Part of a small language model's weights: RMSNorm before each block, untied embeddings.
MLP neurons of a small language model. Each row is named by its layer, matrix (down: output weights) and neuron, and shows model dimensions 0-127. Each number is 128 + 32 x the weight over its row's rms, rounded and kept within 0 to 255. A neuron's up and down rows have the sign that makes its largest values positive.
A block is one neuron, or neurons of one layer that tend to fire together. Before each block is what it responds to, as a language model described it from the Wikipedia text at the highest values.

Responds to: Romanized foreign name onsets. First word-piece of transliterated Asian, Arabic or Azerbaijani names, often in tables or lists, e.g. Ch(iang), Kh(anthara), Q(azakh), J(anta).
L7.down90 [116 124  93 151 133  89  69  63 126 101 120 128 186  81 120 165 173 125 144 158 123 122 198 164 166 128  89 145 206 107 128  95 160 104  74 126 108  64  87  86 121 139 184 107  70 124 145 102 136 112 176 116 146 152  52 154 136 169 120 160 163 122 141  58 127 124 147  64 129 122 154 182 162 130 125 144 113 135 152  92 142 142 175 142 152 144 115 116 142 100 113 160 138 163  70  99  83 142  75 117 151  97 184 121  92 142  78 162 119 166 107 113 168 152 139  92 166 148 151 139 153 129  83  34 125 124 129 127]
L7.down118 [ 77 181 117 110 121 130  92  84 189 112 128  98 111 162 153 143 146 175 135 155  75  95 123 172 141  97 138  99 127 158  55 140 142 187 113 134  88 167 129 138 110 102 108 137  88 136 121 137  59 160 121 144 137  75 124 152 118 132 106 138 145 124 171 148  95 162 131 183 123 134  86  92 105 137 118 180 121 124 152 115 139 147 108 164 147 120 150 173 175  91 145 177 126  81 128 155 150  79  75 137 123  80 125 149 137 179 153  96 175 151 154  83  85 102 142 103 115 123  93 142 146 150  68 135 141 132  90 127]
L7.down122 [163 126 150 195 150  88 128  68 125 158  93 127 125 126  94 139 161  94 145 132 173 136 169 105 152 140 128 173 122 120 105 177 104 153 125 102 128  94 126  96  68 193 111 109 122 142 151 120 118 137 146 111 140 154 170 120 124 132 179 107 112 157 111 159 111 138 115 125 133 120 146  45 179 157  81 104  88 138 171  85 155 166 148  91 115 127 115 121 170 117  90 107 149 136 122 140  99  52 153 151 104 115  92  76 117 133  94 135 101  86 150 174 138 141  83  86 123 150 121  72 116  40 135  55 108 134 115 171]
L7.down197 [114 137 123 150 135  96 118 113 176  84 162 185  78 106  90  87 159 181  70 163 142 137 107 102 138 161 132 149 171 166 135 118  82 140  95 115  98 143 128 157 131 114  97  94 140 147 149 127 110 140 163 132 144 136  90 125 114  91 134 134 135 120 148 145 154 162 101 147 105 110 102  84 189 208 140 149 115 119 181 158 123 137 143 119 138 126 155 119  79 145 143 113 122 150 158 142 107  78 183 173  38 110 100 136 141 117  81 155 127 194  98 171 114  62 144 167 141  95 101 183 161 152 131 193 173 194 126 115]
L7.down512 [106 114 134 170 148 133 135 103 183 202 181  93 122 153 136 130 181 139 126 139 145 107 179  66 129 116 101 106 153 157 150 150 129  37 122 145  44 109 137  95 142 146 115 146 167 129 128  84 123 137 206 199 168 145 129 141 188 130 171 126  83 116 120 138 183 136 135 106  94 108 151 107 190 153 161 132 125 114 127  82 123 158 149 120 176 140 154 128  60 135 147 161 133 129 146 110 121 183 132 107  70 143 124 103  97 121 147 136  86 119 153 143  82 130 158 118 137 178 142  91 130 119 114  93 138 166 143 164]
L7.down864 [114 168 150 188  86 126 141 116 201 128 107 114 164 109 153 110 116 170  85  96 121 121 173  77 119  83 174  87 120 136 164 162 105 137 119 164 134 117 145 141 178 124  76 130  95 178 176  91 137 145  75  82 131 134 114  96 142 160 144 100 190 111  99 178 128 132  81 101 141 145 141  92  84 127  89 108 128 138 134 117 178  99 178 112 133 129 191  23  74 106 112 137 171  95 165  56 183 100  89 156 121 154 103 151 116  99  99 140 123 136  83 147 209 105 118 157 133  97 169 173 127 172 147 105 139 193  73 111]
L7.down915 [ 72 102 107 114 138 127 133 146 150 113 124 111  47 127  87  86 143 140 133 138 102  86 124 120 176 176 140 129 121 136 143 172  80 136 158 125 121 152 120 169 105 142 114 133 191 113 109 137 141 127 140 173 186  82 105 210 126 122 112 177 129 108 119 104 133  76  79 150 114 171 117 153 126 158 163  96 130  86 134  88 102 105  94 111  77  86  85 147  81 185 164 106 137  94 131 126  85 124 165  89 125 138 172 151 119 162  82 113 151 152 153 125  61 200 123  83 115 103 115 109  80 186  88 153 127 166 154 120]
L7.down1079 [ 86 176  78 129  96 148 122 159 133 140 114 137 162 139 117 117 149 122 135 130 152 159 162  86 114  59 101 158  84 119  81 154 137 129 127 185 157 111 151  96 100 146 142 171 108 119  74 102  68 154 118 162 116 114 187  90 131 107 182 113 108 129 154 104 126 119 140 166 150 107 124 158 122 142 175 123 166 170 142 105 136 133 162 211 121 156 121 176 159 122  64 127  67 110  70 181 123 143 139 100 121  98 163 194 142 146  84 143 157 106 162  82 166  99 200 132  88 154 116  79 198 147  72 153  72 132 136  97]

Responds to: Mid-word pieces of foreign names. Subword fragments inside non-English proper names, mostly Indian, Azerbaijani and Arabic ones in film lists and tables, e.g. Kuskar-le-lya, Kar-un-anidhi, Shah-val-ad.
L3.down508 [110 179  99 167 145 101 183 102 118  93 115 163 131 104 186 119 138  66 133 216 158 129 121 116 145 109 141 155 137  75 139 110 103 121  87 128 113 145 147 108 138 119 134  79 157 127 131  97 152 199  87  58 176 101 129 145  73 135  93 130 123 190 129 152  98 186 145 114 193 153  76  96 160 109 160 111  60  71 139 176 205 154 113 120 137 165 102  87 136 119 176 160  91 141 194 144 126 130 144 111 146  99  96 170 173  97 106 109 152  90  53 120 200 151 104 121 146 130 177 123 147 106 147 130 136 127 159 158]

Responds to: Second word of proper names. The first token of the second or later word in a multi-word proper name, mostly surnames and film titles, e.g. Kadhim Kamil, Wang Chuqin, Phir Aayi.
L5.down10 [127 101  97  60 129 131  98  85 178 173 100  84 119 111 160 152 144  91 125  58 115  97  98 120  85 194 144 110 108 108 194 170 131 169 112 107 101 161  73  71 135 160 117 114 138 152 120 142  73 102 121 156  91 116 166 143 153 135  98  93 143 130 146 200  97  85 118 130 118  98 148 103  72 164 103 135 171 140 162 186 116 130 130 174 131  53 124  96 192 111 131 139 136  90 143  89 131 195 144 158 142 123 106 120  92 129 117  81 127  99 175  57 133 102  85 175 143 133 154 155 104 128 133 177 110 141 124  84]
L5.down200 [151 117 159 120  86  88 155 115 111 205 140 176 102 152 147 165 160 161  81 167 154 120 149  95 152 107 150 141 104 102 109 119 127 118 177  94  86 143  82 183 107 100 181 153 134 132 141 128  97 157 109 181 132 107 104 129  65 157 119 127 153 133  92 116 127  81 133 161 127 145 130  87  96 159 148 130 130 169  91 126 135 130 143 167  42  87 111 101 163 122 147 142  85  89 141 151 233 110  80 126 117 110  89 110 124 157 104 163 109 201 152  78  87 134 113 144 159 125 134 115 164 155  82 147 151 151 109 176]
L5.down336 [104 117 129 107 128 124 102  93 123 162 132 132 144  85 144 113  65 182 134 137 109 187  99 203 126  46  55 127 135 119 110 101 157 106 109 147 151 146 139 148 119 130 137 114 120 112  53 123 131 114 113 145 155 122  78 163  97 128  58 150  92 135 130 142 128  94 153 162 139 138 129 105 130 157 145  89 179 162 124 122 142 141 151 158 128 148 161 130 138  85 137 122 116 174 152 154 160 148 191  82 141 150  99  68  58 175 101 116  68 169 115 132 104 193 144  93 150 158  83 101 104 133 141 103 156  95 134 152]
L5.down530 [143 121 135  82  98 130 111 105 104 122 147 124 148  98  68 131  99 113 104 149 144  91  93 118 154 111 162 107 107 106 156 112  71 127 130 111 127 129  86  70 120 102 157  85 100 146 140  99 168 161  62 200 198 142  37  82 116  94 163 106 133 151  89 143 124 133 137 133 160 159 131  74 119 157  79 147 133 138 137 114 185 134  83 142 118 127 137  81 106 134  73 203 111 137  88 129 127  80 141 164 105 124 153 105 140 168  90 157 165 204 151 140 162 195 156 111  73 123 136 154 158 160 123 148  86 154 105 132]
L5.down594 [ 85 120 144 158 125 106  94 153 114 188  90 166 167 133 125 142 146 161 115 131  76 142  95 134  88 165 140 116 139 154  91 144 153 127 185 139 131 156  59 124 100 113 165 108 154 161 104 132 128 179 126  98 125 130  84 139 131 150 116  69 212 181 156 116 107 164 162  88 129 117 133 142  51 126 137 181 126 152 142 139 193  96 149 206 150 178 144 114  73 140 103 112 119 119  97 133 115 161 107 110 129 143 147 152 127 134 117 186 156 151 112 107 166 122 152 105  95 127 141 114 126  91 141 134 128 129 118 173]
L5.down622 [113 143 120 156 140 118 168 170 133  84 149 177 129  73 104  61 107 148 134 173 169 138 120 143 180 130  85 156 131  89 141 174 195 121 161 122 132 105 113 122 119  86 134  80 113 125 135 115 200  86 143  89 138 132 162 130 134  84 102 151 148  76 135  61 173 110 124  91  65 149  69 106 160 161 147 101 160 125 134  94 152 149 105 194 120 178 156 156  54 134 149 104 173 135 134 155  98 142 104 181  95 156 131 123  80  87 145  98 190 124 139 190 173 127 136 121 126 107 113 177 112 104 124 118 176  86 147 151]
L5.down757 [114 147  77 168 128  79 141 120 145 132 179  72 140 104 107 156 148 129 117  92 135  21 160 113 157 111 182 110  78 138 135 105 100 134  87 137 156 121 140  94  52  90 111 114 142 165 180 170 128  85 170 125 181 115  92 128 199 134  81  70 101 157 135 183 194 225 137 121 139 126 112 109 110  81 120 115 128  87  52 130  92 149 119 152 103 100  71 122 153 140 105 120 102 138 123  99  99  74 120  95 129  86 170 129 136 145 126 122 138 178  67  63 150 117 126 104 114 168 199 129  92 112 107 143 119 122 148 115]
L5.down798 [200  99 151 209 188 119 172 137 149 128 117 136 127 148 139 151 164 116 132 153 124 122 112 162 117 124  82 122 108 166  45 183 167 126 125 177 116 127  97  68 151 157 119 158 146 100 147 137 143 134 136 121 126 121 158  85 167 154  90 126 110 105 142 139 183  82 163  88 132 112  82 118  90 187  91 114 188 125 173  96 127 181 161 121 173 182  85 136  76  87 106 106 106 121 115 120 106 101  61 138 160 162 111 118  78 145 143  81  78 113 156 127 150 176 153 104 133  97  94 127 112 161 110 110 175 108  73 158]

Responds to: Word-initial prefix fragments. First sub-word pieces of longer words, especially the negative prefix un- (unspotted, unparalleled), plus prefixes like sub, inter, multi-, mid-.
L3.down271 [192 156 136 166  92 176  87 141 123 120 167 144 123 161 113 136 171 107 101  71 107 146  75 112 136 152 104  92 164  99 141  93 158 105 150 192 169 145 109  92 157  67 109 151  84 174 120 168 132 161  73  69  98 122 126 125 157 107 145 100 125 109  90 116 110 145 135 111  74 118 177 161 114 131 139 113  95 124 140 142 162  97 166 132 115  55 170 166 117 173 152 174  60 138 128 151 156 152 152 173 187  96 139 161 154 120  89 154 168 189 105 172 116 117 193 148 118 126 105  64 149  78 159 157 179 151  93 114]

Responds to: Word-initial prefix fragments. Detached first pieces of longer words, mostly the negating prefix un- (unopposed, unexpected, unofficial), sometimes re-, co-, inter-; also opening parentheses and table cells.
L5.down161 [158  86  87 167 124 119  76  82  88  63 149 137 146 101 149  53 134 113  70 105 134 135 106 129 138  82 118 154 143 198 138 146  87 118 152 172 169 117 111  89 122 143 174 106 144 129  87 114 129 146  99 195 155 122 109  63 156 160 136 165 140 123 161 129 102  93 133  66  97 138 119 117 111 144 161 160 193 147 115 134 178 159 144 107  91 156  66 155 133  71 146 108 157 180 196 135 136  88 135 108 121 178 174 173 184 172 134 117 151 104 173 118 164 160 141 115  58 125  99  85 124 122 109  91 124  90 145 130]
L5.down214 [102 107 150 128 167 113 121 180 137 181 107 106 159  89 142 146 138 133 121 121 100 100 126 116  67 112 100 111 159 142 140 185 127 131 142 110 136 158 103 129  61 138 138 148 166  62 100 137  51 180 107  76 139 133  79 100 101 102 157 139 193 156 136 140 124 154 201 154 131 131 164 164 173 166 155 111 117 123 157 156 130 130 103  89  92 160 131  82  72  99 121 166 159 133 150 126 151 155  73 106 137 146 115 146 151 120 118 104 107 160 118 172 131  77 116 120  39 149 121  81 150 148 149  71 104 169 129  83]
L5.down435 [107 129  61 141 137  99 152 128 164 119  95 129 103  93  98 128  57 123 126 135 142 110 162 130 168 124 101 146 129 150 137 135 105  69 208  99 152 165 134 128 100 116 128 118 132 152 165 176 125 163 140 122 128 147  79 109 136 125 139 170 112 193 116 161 143 157 106 145  71  93 116 119 144 122  88 133 123 104  80 140 128 109 133 168 109 107 154 130 116 166 144 135 108  94 112  72 187 129 166  39  92  74 201 140  75 218  81  26  67 123 196  97 180 118 168 151  75  86  71 148 148 136 184 108  77  91 138 158]
L5.down536 [ 86  89 154  73 151  96 116 150 126 129 130 107  66  87 109 141 135 150 110 153 110 179  92 115 133  79 131 122 185  74 104 120 117 150 127 134 145 126 121  58 121 166 147 104  94 130 128 144 119 118 176 157  54 178 154 162 133 118 125 124 172  99 112 143  98  81 166 159 124 107 157 154 119 136 121 173 114 145 128  73 101 115  85 136 162 160  79 122  87 126 194 179 118  96  84 115  85 140  81 100 151 110 118 138 130 115  84 110 162 120 107 172 152 138 147  91 197 145 171 128  69 146 112 118 162 121 118 100]
L5.down577 [ 98 144 122 123 152 143 142 158 176 138 137 167 118  93 161  84  96 122 115 218 142 171 144 146 104 131 156  65 110 163 169  56 112 147  96 135  87 116  88 123 143 170 135 116  92 145 117 101  81 157  19 104 122  90 152 160 118 139 191 114 147 149 145 157  65 112  94 119 141 128  81 102 169  99 137  97 146 110 145 103 189  84 150 166 141 131 146 136 157 114 138 126 104 124 130 158 112 122  91 161 109 132 133  67  80 154 158 182  85 123 107 200 102 125  89 108 150 129  83 142 114 154  82 160 108  88 127 171]
L5.down824 [215  96 134  98 127  96  67 118 117 108 177 115 177 143 189 158 125 190  96 174 164 150 209 101 155 138 146 166 153 120 125 109 205 120 151 114  75 150 106 111 145 125 153 165  84 135 164  91  92 129  79  68 190 132 135 154  68 130 141  89  78 113 106 129 106  86 140  87 114 169 162 120 159 160  66 157 160 129 131 130 153 161 119 133 107 124  98 123 110  90 156 161 116 136 114  91 131 174 133 147 119 108 124 146 145  96 120 128  99  89 167 155 107 123 127 166 145 135 108 120 164  70 139 128 100 121 129 189]
L5.down876 [138 142 173 210  76 153 110  89 128 187 120 148 171 139 120  82 112 168 118 133 136 143 146 109 136 108  80 148 118  72 146 127 140 163 138 142 136 155 102 143 107 156 178 102 132 102  63 141 100 103  97  91 136 145 178 126 102 120  98 100 114 136 113  99 120  80  85  77 118  73 193 126  79 136 106 123  99 166 134  91 123 113 137  29 128 145 152 164 129 167 116 186 105 150  91  83  87 161 198 170 174 149  92 112  99 156 161 113 122  98 138 161  91 161 140 172 130 127 162 161 142 101  90 152 166 133 107  89]
L5.down1081 [228 118 142 143 155 132 104 152 170 127 132  96 145 154 188 113 186 179 124 132 134 146 141 101 173 130  35  80 170  57 131 113 179 119 178 220  79 160 111 107  82 111 185 122 114  93 156  79  82 194 136  68 149  91  97  78 160 131 132  84  87 100 107 122  87 167 182 130 116 174  83 132 103 101 160  80 103 156 105 119 155 106 128 151 160 178 102 116 121 129 177 165 120  64 128 125 171 133 171  92 175 145 127 182 112 128  87 115  86 151 129 121 122 157 180 143 149  98 115 130 158 145 155 122 174 104 100 143]

Responds to: Inside multi-token proper names. Fires on the second or later token of a capitalized proper name or title, often right after "The", e.g. The Guardian, Pompey the Great, West End.
L5.down37 [103 133 101 105  95 132 121 144 220 131 146  86 164 120 125 151 143 136 161 137 134 140 101 104 149 147 181  97 154 142 126 132 209 157 113 117 153 146  90 144  93  94 111  74 195 170 130 130 133 131  97 152 185 120  98 135 153 110  95 182 169 101 177 133 137 162  92 134 128  97 130 150 155 178 117 145  84 119 194  85 167 112 102 102 143 154 115 132  78 124 179 118 102 151 163 106 129 157 128 120  96 159  98 136 129 138 149 150 169 160 155 146 119 115 135 128 110  99 117 158 132 132 154 130 129 148 102 107]
L5.down126 [174 183 117 142 152  90  84  72 116 150 145 148 129 115 129  96 137 107 166 138 129 113 113 165 100 140  96 153 140 116 153  78 147 145  78 119 129 145 147  52 168 133 130 130  74  89 154 210 146  98 133 132 110 181  96 177 126 103 132 104 161 110 114 162 159 168  66 133 124 140 106 174 137  95 152 165  83 152 119  91 165 117 113  93  90 136 115 187 169 135  89 227 133 119 134 133 102 115 136 104 139 131 148  89 169 128 191 178 153 102 144 117 154 107 147 142 184 156 122 127 158 140  86 121 179  88 148 180]
L5.down375 [158 157 167  98 130 110 146 102 108 125 135 181 165  84  84 124 167 133  85 147 192 112 102 151  93 129  81 162 105 133 119 103 144 138 106 179 198  82 107 142 161 103  96 126 120 133  66 149  74  93 160  71 120 208 121 134 116 120  89 121 109 139 171  73 168 164 129 126 149 136 109 135 102 107  99  98 144 195 164 161 116 160 133 139 182 119  63 225 176 163  99 104 147  75 183 105 128 156 122 128 149 107 169  75 179 130 118 115 129  91 143 139 102  69 118  79 202 125 157 130 101 104 126 136 113 176 157  98]
L5.down609 [125 118  85 128 116 124 116 143 119 110 106 163 147 131 119 152 140 176 163 167 119 119 112 141 157 161 140 107 134 113  97  27 162 113 159 118 111 138 115  37 148  97 118 148 100  85 113 128 117  94 113  91 114 135  90 127 158  96 120 114 108 157 133 135 140 183 102 116 219 131 119 133 119 149 149 136  81 110 144 108 121 107 146 129 131 175 154 131 105 140  80 123  94 114 163 112 144 149 126 176 161  97 107 108  67 156 159 136 111 128 177 207 170 139  77  91 142  97 130 104  82 167  55 114 120 127  91 134]
L5.down845 [134  51 147 123 108 142 105 130  94 121 125 107  80  78 145 139 200 173 160 100 166 122 137 190 134 158 136 129 147 144 197 122 117 139 147 111 150 132 122 116 157 120 174  95 126 113 115 144 143  76  85 200 110 167 106 162 149 130 113 155 105  76  39 102 119 156 139 153 115 122 109 150 189 143  88 122 113 130 172 118 113 121 133 125 110 153  72 171 143  88  82 138 144  89 111  84 116 151 116 111 131 140 191 132 140 158 108 111 136 150 176 132 169 157 120 124 165 105 143 127 144 117  93 156 119 140 149 144]
L5.down855 [154 186 130 107 152  91 134 121 131  92 106 116 147 147  71 163 167  73 116 156 109  73 189 205 162 129 114 186  94 157 172 178 186 151 145 180 151 143 103  74  77  93 185 116 119 159 132 154 145  92 126 190 121 108 118 181 121 134 177 141 123 141 105 120 124 160 123 127 156  90  86 121 163 124 157 161 118 168 105 142 137 123 147 127 148 135 112 164 128 118 108 154 129 118 132 110 123  95 167 132 106  89 139  99 157 105 110 149 135 113  91  95  57 193  86 157 148 141 165 158 158 124 150 194 135 163 116 150]
L5.down877 [156  99 142 132 153 136 151 158 126 123 122  96 134 204 105 185 180  99 222 105 133  73 119 106 139 103 104 111 149 101 137 165  76 131 151  73 137 134 180  94 111 185 135 106 159 170 105 108 154 115 132 117 170 115 150 161 192 111  76 146 113 117  96 135 126 193 118 106 140 144 108  64  92 101 145  93 159 117 215 116 106 129  38 141 100 111 143 120 133  91 148 128 129 145 137 156 109 165 120 165  98 155 198  82 123 156 151  44 133 142 180 112 164 120 155 121 132 113 107  70 154 199 139  84 147 127  98 104]
L5.down1174 [125  91 185 161 161 125 162  93 212 178 111  93 102 182 114  97 127  83 151 100 139 132 115 121 101 135 188 135 127 174 132 168 108 134 129 129 127 142  98 163  92  99 149 141 122  94 122 173 109  87  64 196 146 157 144 142 170  89 147  98 144 119 152 156 110 167 112 100 124 113 170 126 116 124 123 133 112  85  94 130  96 167 129 115 114 168  75 116  85 148 157 118 101 134 170  73  95  68 165 147 141  88 163 130 137 154 178 125  70 134 117  93 150 155 109 107  29 162 140 116  74 155  90 133 101  89 178 137]